MLP neurons of a small language model. Each row is named by its layer, matrix (gate and up: input weights) and neuron, and shows model dimensions 16-143. Each number is 500 + 50 x the weight over its row's rms, rounded and kept within 0 to 999. Numbers have three digits each. A neuron's up and down rows have the sign that makes its largest values positive.
A block is one neuron, or neurons of one layer that tend to fire together. After each block is what it responds to, as a language model described it from the Wikipedia text at the highest values.

L5.gate105:365333525422508452495419499573487487484517489559431513551525500632483558501604522518436540462501470563463586393462554458507606501496488528526554577523439450526519551500566513435547508493537479499459485523570558506447513534480540536540538461554520492503449530514484554514448407504562535534425469481416509576595573440509471557380524478483451412504502506553530375457560495485527525536542
L5.up105:567520513483472521477478578485546490484488417488550526502413504493484388521376524465474503536495516624613418544511501489467443521459510426414556519390503505499543501487421574511498421524566455470477540467470446511515389575477445418477548432501512525462472573461446520403608498539515532539487417490444527513489451556472500456470538425538417479461626494499401446486523448550477549530504
L5.gate447:539519475402406513515494443532475409510486536419453537424437534599481526525436541540497517512474572501612477518489514512460511616421525487424574493499459429533555517514423547530538416513519571503480423411520442473470515525505513507537427576600500491576528435527461528446450489475554510485436509481550404572511466501598497421534510505523437525387442460513538436499439545421496499521535
L5.up447:540377597438495521461517496503535538565538448508502566448527557633540554588448469477472444574511497452479528467459478479517516555487535502445448469496531469454551576519410505482432526568532530503508387400521511575454592502575540487525421471519523480536610484485408555522371515621538509426569500441470520531444489522497529490543462495496540483403595503481523448435501468463528535498465
Responds to: Templated-text structural tokens

L4.gate80:471519466503491520455548472572578574485438603488551515517501406489522505438475517539507510460536545448458514526437526477478488431383461611444461497419510509526502465520457498422512485509536561562497533496554538501492455416603468468495495512476573449434566507557521543498551501557538484503515482500547413446483547526451419449453502490438485378534558414483527370516457599415528470502469
L4.up80:489413515462461531500537486564529488506469467545624528530457533494504484469523440531579643517481451557428518492523556596504424569468394537436531385478506480582546496476468525492587549509495525494496520487536450516502524507485470491523519481492612496492525539547508446457586463443451469577484568568515384418460508474469514430532517411466490513482475463488466379546519535454486621381472
L4.gate99:533440479477598569466480570520516465435552467522536497508457550523392515575414478398475533600472445493508460476493590495501471437436430453479466511535555513455517491447471636548466503475550580535490447474489560584560397396463571456506469443486509424476599511552504376536581484558550485481550512541467443540519493502480521442547556469535507573473539477460640462523490479460508437530475
L4.up99:620479491404510527528461530507447420461479459542532539494438502440414482579444425416450506590473412431509514530497537488460536535509461464544491528473534511500443484464388503564558372521563590521520550524510449568531515441482628546409547542430537491493422524522471481605589589564509483521418496567440560557580530535500487508564483492390516435510479527498548480565500515492466516504579
L4.gate148:480499509431555567411482440497441428490397578521536471436587499631501498466412432505454527531532420474492512476402559537507519439487474425540474492457550421497522534538513530459486470541541564483572439463466470561420469438494446496555630535497600441480518582451437531579570463554563434558594435507524457540548496585481561497510477501538552517548408470503488377501490465543514531555497
L4.up148:499470501486425476530553511497496505457488566533509591549512454530474466588559440545532502486587413604473556450530538583453465385552472413480529500532442449599435438505436477504546535499507600483420549457474485568519459522423479527524505583527584547457540512428446487551458483493437605499485503511506553510578521438527451552421605479508528440464539383426571435512537539434434494520374
L4.gate315:494447609546429495467448621607505520474496549565507452484593490531474470538610489567635553465454480491494499521541455503520465471491488436473423416365501483491519642455621599463533494523510544514505537481462511528488557563467468399425498569466523448511542524464446491416489458554495502514470553420535503489579456481539462499530490513507460475485464501492491403527543496494479514514527
L4.up315:558552471519471536446561473510435511511486548498533418495494433572400430494473538482596493362463557542412514511512471499516486390556467465541488442441509493529374556468480553417493502513484505488536381419517556518532545557423491445447482517420566503548519439507506443502574515596472521488563460512470476494550544472549476483553434439445467485511477585524435438533549557632471523458522
L4.gate340:510454492361575490449432482431538498481544462565543524516526464560463550484574414538564571515606444451542481570443500481451468452596375468473545574503548482508476569443449471504464530568510549558485511491433420451429534547559444475552514515507601459569588480474526547522534427509418478471429422509445476533453442474444449496534538549480452504555413428458496438546527512513526595487477
L4.up340:493546539548576454467428500486471480497607538536479443445488498492460476521446574512433514438519429388466574521470546504624392537542444519551535376504547490568471473529469458491504532487472640524476474443505471441432557474490509472445502573575534523455512541526523540564528463630543513462476452448506501534553526513543420525472477455494500430408518433464507457521539473624447582520479
L4.gate353:522494513520503582462533585477424487441418492449441544504541449451485482509584443492523602414481433529484526516515528506524473507573502515499538443395428490562555524527447526461531513586449590544530533460488494463450451538450550398587560553450460533428516579616467473524590465569486477434532532514521490531507556482506382561434495519475515522580524496581543469514594478501459492582589
L4.up353:584414463587593456414556550428500595569545530492429443478420491573499504514419540504486535535441487548524499536458520596464445467554538459525484468523474470513448540571483491455559481501478509537464501420493531485507437479459473416590601510448569519464523508541403586543510467489523448511500439564511435478523504462452455481575506448608562494474436411479555526440596436446438440552470
L4.gate364:541489467471509515381497419558393482499535627516465451539544420397472477481512537566593573472457512575511524450483535545478486490467493493570523496489487498531602442544485506524435491512536482517448529562526530462443504554564493468463560553478494526473507560576543394547497583500541429463510485527436489509492569570485444524501509600541497492536331489506461410528443467598457600464519
L4.up364:415495514496478490493480411482394513470478600575482482502479434420467521481443505608481538520491489508512468440448551527488510499521495484573562474498506479520514533580468406546428447375549566498503591602496460396399500560569554416530481497466510450446466546555593431568450511494541442525505486529451532540496569488502447482517460628511515579565342498523445414546497450518418546469509
L4.gate428:481469456476531442540537615491465524581498563428430489540451469484511521485479515466479524508592524528569478561466505541528499502601533438532446483414466483482524504448461493506528514446514510466458531454436540465588487460416480545455572546424505386517496481481569522447483517462617446543394570372428504562549584605540451584554362521516393462488492471588536427497579516426454545450524
L4.up428:516473513518495577508496475414546479507467487503569438485483402557510509529528501510564543462487485522475565515439474565532527505420586489580476558613560510444481548565551477548521486487514619515550403482555583516479444518489501417570505601493482556607532581499461522441495476499477481466586520507511458479533514358410455466549530548457501551448504427529580452526542521504478494537420
Responds to: Definitional copula article

L4.gate68:478495473492482539471489570545460439391500461458406545441508482469469543521527523539527419543576538426461520449564546488467393464490450560495440603543495544532505449449444535486462530529560553568453565529471528434613529455465449461478470513577451530510562410495497573409408565459449496511492559562496514524410545471616442484442480432475447435502565467566522500577461517455415463359522
L4.up68:503502557553492389485482488454504477546507600432521426532505446511603606468546469484456550505500507519539467561554462519445492559579512513529394553581377497499372449626477435468501456555429492588513580530473504485561481548474483534475508471518484445469475556551480578512454501539442469510472485498597464441479557446523478436516523498461520390455482492552482432534602435520485409442607
L4.gate101:535454586482418567499467458558488490508548459483525511489490510495504539653530489553547512539558543413562497491512520486491540469438552517405501366566430479517504531554448465501466441567519467510404378609555500507459494515534510512532489498561558485550489583540524490495538504574468478488392450572466473426424530581550513522477469532418537442519461488556473476593529496457462588457519
L4.up101:554515492540442459516498519548528538525473532477393338471512473512473446494493530553466453578526484518486567449497447475558525600521468591453534470531474520529554552501480494536546495571475614444511463440568543466496545593514460509521551463465525554533508478476493540470504425484571468582526527504467582466547461510355516475464569431544395486449497480375441523522526527487574378378513
L4.gate186:479456582550460419476499464465505396560526565468459488487552509508499511461521461496486567457548516531577534526439449486558562474531479444431464516372500436494492446541531479500509595452494547559386389500551476557533494614443452496501463544517483709455563430471479555500440440433469485435452496602555468480418494573527510524463497504485458497461483537529571490549513549487480436501559
L4.up186:539489523532424499510463447458448574527581522440432575467493420448485441588528543445469466516535541494378499439473442476542513488527451493587520480485504444571439486476540503455557453477493516618533490471631536626533509541453512525473547510535390599456485534463473484547460565537493444526522425464597481431533530615530506636527476401511481450493469462495450527485509511566517528448421
L4.gate228:468534488537478493569575558478536482468427488539547472410527536591578493602472550460549501474465472541485552523549449502504583513524558555483573509526516411495474399435513482452488534553504439625552401500526541501393526495521524488471506516480541560489460575552391444558431587497527448501542568463645503482482466562590583491583553544489508505462517450425481558440478554503439502547532
L4.up228:560522463485453453481565522454497476510491485514515518438553523641517542500544477589477466576402496544601640543555499507569522521465537401430467457444430429484517503502475521459524393588499539482494465529525396561472493414546593472479452425582529503513468460466431502530489495584529497504419507545466591505485444565493495398544434563449496444454423507492480521532442544533494464502509
L4.gate252:518541550594463453514558508537406627469419458466380476482485488535496536515510512424441459560537521420499547490519491463482503518548455582530488483457465472573530531540615594575506486604498441515531613467512459402462509479434447513437546430519589479470486525457486549535438514501552453499513458555537544439452539497631476506442539524564531441546445479570565394571563488467533460476519
L4.up252:466573523546439466514417542485474513418470548476417414400509522540504435432595497466442484562619445467523449478620395513479510447464543487504452540447474496466598499507515499547466531549494498479594495502427469468415476460472511465426435509436491496426458447575492600540430508459438456426427421424512578480491513585499470597524520441466488519464476394542454485534587541538536531470586
L4.gate331:436455465585522457565444507525489472536590538516522504461502493468552521529512490428428474507469438520585532528427537564436552575447436449516594502450481437480504456484476435577503428558579556621551564456511479485518414580523514492452484497608565519509489506463476439451412446522522428540509537453566456521473575501571470509478546480488410457521550527406540567546478512460581485431641
L4.up331:557499424495566542498480450539413328538508528469530543472441484488497569506482493442460532458503477461448478522518529517523551510453474442641528548521520459447496400568501459532468531418530547581565477473532505520574469483443492515450494417606497485568426499473564507500446441496544436472495572518518571529571448636560473489513540452446460506456515603419511540563495551591637496498528
L4.gate413:459510448486590628512468529433430459551482484537434465430440499528459591471596428556518415542561484538493543473486468492490374519502426417502497497411556410522566469600537477622509452540449524548486558470562603559532461519574532549470466553498486475509565429506485514519552472544543488419454506521527431485552519610534518587426461509458466459475464411526547445563505541536557510567616
L4.up413:590571497511541492507483512490544487557490565461439512489492591466532486499500424481484476519486448461541497524458543526433507587412585523560486510475529520520395496526526477580437542504443467552517480555567509567463425642556468518521503426518355458455509531495564559511500494436394537509490544494450399519503398481521475513519579480381648495521475446500477563451525471516488489459505
L4.gate417:494480525440499523451418550515521509507528398559482443444472393469503540439504483533391429433553436568538426431448420554472506560514568520515548471475504460499532561409432565457469527562464476568553463444530520490498508543455491463561610552618526552374455529539426527425505490533499527506526446572546459523450443492506372524520559473462476407465398523506518539467459487518410492499540
L4.up417:409542551430522488380465507455502388492527488569459391509441471508480493449520490518484421381496500512540521502560474540470456513486463549564537530507505486573576478484385559529508406574453505508449533507532578471473423541450506499593611526497535479455499552544444504518476514531557452507509469549506463499427530503437481565517510380459458452469498533547497550472466379445389523508470
Responds to: Mid-word suffix fragments

L4.gate9:546437497487515580459517411510436535454514471504386565492489485396550486562487568501572524576458432611518535472494486503501455491454476465526594372528490563445469601465516472482543467507541502519396431467505561429466572495458493323452587502491514536489506511433531428493506500490608396479456543512451576532546579491574557491509413553479453514582549531600515502502487484510479532572452
L4.up9:459385471542518471459446477523484557548493473448555484466432508545560457467553562556527494445483458526489527489505484497563545400460533525472407429452584485599422359505496539587458474548540469496521408471486519548480502578491427499517477522528449504486553488534520466601493564573522462445536455492569425431543540488471491490513497588567575486454540571541503492453588621504500600638554
L4.gate216:536420460421532486472532504413561487494529459480517556522442552576557513516555496513533483434501500409579435480508388458396527519400515497453654568506484430505540475506545542480579428583599486394427525500502523549486552431515452525523574482551536516508416503434466496509498500434555472540465517498525530551563535541587525560456487506475533458404553432483439515503453426528463540458519
L4.up216:435527392401445494449489484374546436566566572507578560416511511548598510480543445510490507518510503603495523506493525495503485594516519515423519398485466564477467491408540493564563466511527432445534493519569486542571539410448511526444413536535481499446398550502571405449461567497526581538445472442550429508453462547461488526482517490493525591467463536483397407530532432544524533421529
L4.gate220:459487386465554575478524576488536548469503554483403546510432526499433489566469509527519494522507397423496507634487427531530473415558540465501511431559483533525538424433499583474396520542488443459446531572453471547447450407436451489458487469495537533497501543537561580460522374466557433464444560570468501395431506552511541519537498450494467441505598476477440532538546562573506523472562
L4.up220:437476490508458527444517509509511492490424505490407501443479448447505392523518543496456504461467424518410568548541493500456567558543477454428509544558446578495444470468487463460523481421496444550499506494566540577370444573493453493510467572450475552541515505433456598463493517567482423445500532579437579516452436554579536535457479461515484470556522477449472488454459573554436533425486
L4.gate262:436542500499542402495509537444556492474399512576614532504558619560472509475479529557543436510584428455491459490504544440465553536516486563503450545427559513539532455497542558485379570448504565548539458568431549516498570485507478516531449442483477533559364486558428439537552492425524520553537496519537472535448391574498506573502463467539504496413525440450552578525533453515560531490478
L4.up262:524529449496548403435523430555589590566495451494515375495557464439469571526523452451438459530535521578502530567541493483524570476482479462418514558531524537485539473541480512444465475514494571470402528466451595433565559569525513458543419566506469506486494460441471458485537460487469455522556508405377513426515574514522511483488534413474546486434499419513474531480483487455474456509373
L4.gate325:386497501514520551525614415547478523506420498522563517462518485534419492504542413571526481509569468493468654529444401546543543544534435572509421434490528552447444455515482486508528504485563526508382495487481422414481541448508461482486439538499481409574530530598505508510472351455489512479409451511556387385526534464549542567528522552450539394456477500542436434536504513562515488493527
L4.up325:462509501538466585511528528450559508502492517527532484495536582542529474484524499557517586469471527402547448544489469634555563460527511555368454541606483497515532528441495497477490625434549471435436483462491549587558487356501557550591430539438502475484443480535435553525481534506501546470512528550493418491454434477468426481402503497479534516460504510408490497487485393548544538477484
L4.gate388:493483453394574505560356528570490545516508543485519588494425583545501537510556533460493502526522518522552523506465527478523555556453547434659460492597528512510484431539597466544506484478498496502405480500434492455529509484520474552424482505543499571524484526539460464536493459441579477494583482539431490433518517558579388495454505436480536408515475596430561521569555514388507558619518
L4.up388:411518440517446592564482614450486509492529497514573509502487498512497499577572485524570493504492488430568492519543473569573521484508690500467582504496479549487514610514531494541529567442487481489530555498421391550513501539503461514549447484500545523566402536478489494558549465507473502531473588485492457506509415507504564524522478463446498493483507434482599519464568489349446544499440
L4.gate394:542569405445529569515466552494547481460406435558541557425572551514471473556473503471534532420496492587435483479527513511585569448534481511397548538511436533487527531529453601490542608538522499461434452586456535564475552446453486482549406484526499589547476481422497470596523434517460441500470506488494494467425403497489593539477545524449578456464510610451577452577516542498464582485490
L4.up394:562487521495468597536512528495506469570446459481611524478482484493423442613469434468561395451500521528505470480406541528444478529529436545527556524476534441515562444499560526605493507545537495448406465594485511631599475508510485490453468585572470492474448501535412429540512439522470448554526483453464470407487581463498524547470546438471586473447518531427526418491496499441509528494488
L4.gate395:502590564463528523528380568466510488553516472501461505478630518478456581503476408479514596514435475503563462556522484525503555561522468538450579468492527509448627414544543588517445560507504441524434458498413539478464539463516428472455512632639452476518440454444532536502470505445528451556417489470558508448514549508523557471474580527512523503466576494542495536520488404507497500492453
L4.up395:396437457429563465433427500643522439503543560459528452427525533560550528577534461457439493546603515494541496525514492498430412487535575543433498524517555499469527551487417509507439557474489446477523479539474481383492551506517459426482457444503489474524478515494447455546573459543519573544478457477593511583401500534504492423408611431462505498489536547510514584633600505489554529469472
Responds to: Decimal-coordinate degree sign

L3.gate47:411504625542500463477459481467501466479546535493466479528499558485564541564514586455575500471516456535537456411442603495375579479439595487550524461506570505542463494558498452574582438475449463519556500494517514464559518417494505400483492471511582473537537524547459456469454536534517509476558645532489528571505522466553479493548545472476461442600481461545440395502567561492520497574627
L3.up47:454496512549493512559513475479498549488430453573503458477486556552537384527412525562513514551490487417533528515543482516478543555596486494492547514528511561452507512411539483547528537431512510488422480482453535499434494456467547479519521487538554519464430553466508428652444566561553381516576431491514495445487570590514518545528433457477487504559495487427582501511550485524558506546658
L3.gate80:485480496373406477491454531463537444497513534450438500463451481483540527582512530462475523475447372432508491522485474528467504443481489581508488510488559498382520509408556538484474384517464453432461506562455548475504506516338444634446577478614524524418521518510564551436471400536497505492539498501543414505524497544485448507579465524518531549520562512539443556467519543461402509528614
L3.up80:478631456511411554516410511499466471505442527446491489551408478553538445435452539437484532555486466419567533491446505578515466547490503532482494501495497501515524470387462442456435538486527527491436564571517498562456585402511509652427562545481585462494520481386628509487475520525565550608485523554534438468468460543455465476481511507576532447509539564483495484503505581536493592491554
L3.gate202:420490546452477456597473367607482431496478559501557517519487541566527424479541460502573471386536459534563572427516512532524519581504496549537514555511503503481491496449439572452464474394513564428514472535416489498431588597558458510477453578547471464545397503545473540519419530539488506580494570574423430502588589507547586490426506439391503518503522478561451521528537554489512532553451
L3.up202:532561487522440543586488524564498466453518492473454494437444506524438501430530510514541437564518524474546466500439476508528430497515535464586485487449600500527520608453565378479434481471490679434493490442541447539575522527405488518422553534578629513575565495499461519448410493529530416534478509461521568473489534514410574552548462407531477452449427510460573456452472515492497506583527
L3.gate282:438547490449526545418457533518474461480596537471477475461543436523428524497469507546445552492632506441602426472561430583524466494580456508409498489523447540550496404494462571408460479484530541494492471493520569479455542477476547593542490466530565542568504444488560450472465492459570590495427481514468425507478459586457495560540493484439534456461506515450585435562545651568561575554485
L3.up282:531483566425494494508455562529410382476548539518508448588547479459410532519609535500528517443472451540581459528391527463515426496429445563538497527517559557561520501471479522457494451552562617470496545527421501504515571479532497492541508496570566468594555567498483506519450426453468422507527523418536510521390530440575532453534362431521526515470486430460440521469503471542468419441496
Responds to: Coordinate degree/minute symbols

L5.gate287:502480617442448476507491474501506453410460470557565579498522431521443450479529525531544515437492474476455372405530534553503461554517398463537458450522459487590501473513503549519502489523410571485477499577429433435455499463478550512435509547524548456480493515524475445490515483539557486429495533433422506440525629456514432605460605460546551461583428492498546425466609501533478501471518
L5.up287:499423534410542491526440499521526474410455470439493433477470505505540513417560485551533491462515480482519427509519469503465481480475474478458450458386485436502402446505515491510637529501543508414478406465529470476396507432405460509472514526567486468427469459522397480429523542493597479508510553497397539507537495456485472555397463433592501464428521454538505481564518545460425436515454
L5.gate348:557384516521454546515432481516546484421568496479548423515521478495586468508553591545508552492635462546460410510578542555437522497412440455472550479370397489567483558496454525488522435505538597468515489599518520466520566507488495469495539605422496548519539563558442486484512544484519540554520387566520512493524456585466483535420560482536575505542365415468466408531518526458446500449520
L5.up348:569456493401498447508534505515498483468534440518591476531450440557503501485468465492578512523538573566476510473565426451462448450560440507560454502459490516536506507453527534465562557508626531459444471583439551445475534475414551445454494517421474394518588513405471450476506504449571461510527449485509510517569516561533467494533590478413509468578496450496560386446484446528417458440496
Responds to: Copula after article subject

L3.gate188:494551558592527499447463459457460512552490528504429569403449481516479488472504549492555402549509468519437445457517543488391537457431495558598467505486600483447505462581405431457517456497505436560539529544473611535468463514497511511466470418415480520448552440466569465516561415391511481517507515525535461518583470557609506592524611477376490537501501552524467491528540433484518394513577
L3.up188:521572414444563478535400439490465485495503577507375474489556509572535546510525552461534527473531457509437508512557510455437466537482464558492470480530470510549518428570564448542475531459522508465491491536404461544501539506545520546587400538507448591604594459558478464564560578449538529435511497633488478541540502506589550529517496547445585458516462551466401501585444512432584522453610
L3.gate255:471528466479481555674416566579524479420500575560464571477510478410490520611467501462518393502548453501543580514427407498442531488462526584472507450463413485565581514548478410525602483478560502492500476526464469478552452546497490565488578383567416517417495510547528497504511493546526486497577564425452492514481503559487512374444538507450525511526483386486474490494507471554521513547463
L3.up255:543446485521543448501500555521451477508527483473508604513498554532412548518412379594496466547515460432468493456520559557558514541465549429446465535522568536493531479482523484520601517428477517481477467398515571525576521468557489476513618555535612481491526469459545527649615473457425405563524492474530437510527492530505550467480570441565487449518456561428494574522586518546490544567561
L3.gate257:514529481413518506485461412506508492521525582482564475444531551509527531584499445476428444504638439517508504515583485461498578481382483382400563549475495510490462437519477538523348547475610518580590512549426485503522482490507429492478519500617489535523490483505543542554460451571559584440521526470572498455449555489504494476460582517475485497457420515470522436600601414609556542475523
L3.up257:451517509543449494430398464541531528526547467555563529480526458577537435476510548439493548488571552467474520507519471441453558550458510455436534461484502553487506518491530522537537514500473547540498484604407458500502496411340492611394509556482462488481475515469592487507504566449511467567521591490574408529607464517469485526452496443536599528527443433495513551553564496545396431566552
L3.gate359:584390446532497466474493486591428468518491541444480383574508494438556530561467660497526453483493508494514416442501526502560675502531469577435516448509512484490467450508535515545570533531519430473533459512464556580486481528371501488534494536508469566435522606459527565493533550460552410515557478559543562478488417551495449473515546475542469568432524483436447539445561443539496480450456
L3.up359:500502526582436506423438546575494597417468576533478515511558554429449459521525400496459417528522509520440504481499534524429517482477528561513492419499511520429583517602458485549489422463495481468466490504582514466559521615385453466548537463579443471434515564492495558487464475553489519490460443468554424485540449519620591476423541435440505476450426522564553418552558490504507477462574
Responds to: Mid-word suffix pieces

L5.gate60:369518508505581515519508448517486490475498543535509506414469507562484477524463539416488448450617483535469495426445587525539595488427488407459458590571501461503670559554585604548463487477481491525512558549426514545545481483545478511426406521573546450514525530521437511514491449599497540455495475522465568554484475534549539499498443545391514472521476480501517439449477552430514515507466
L5.up60:481509542511439564525472454525511564515593487557594543544485488569519446362559488497517518520558496483388479509521477458498596473541462496445461460518445457489538497486551536555507474469507555481501543466482543527551359600496464485508457548595462521597620489551541534508425465517476497476521518428558516502423461561431408578415507467540384441507507517458546480462433531485521404475491
L5.gate305:415579557458507477458491459573434484521489501559484511428468455622539486585511517505363533453483507541483495436507562491530503511582507494455528502516468483466517466539536511539532454524466499562513585527452587526507472490538360536488540488590508449503446498512506486476468493483522589573462527457501415452478515448551518542588593515486536474545598498589575445487488524389579520560553
L5.up305:498472511516482567442497477574426497471544541502483541536580510503463534498569568485538513389533594537527506557484560497465538484523515439490557582583390541493519475597502474566581523484450453571521470532511522552566510507510501545510594477568539447468482437431544517494551382488428551584422422489472527530510469587428515502424422377492478502531576546573510521490559476372527601447525
Responds to: Mid-word subword pieces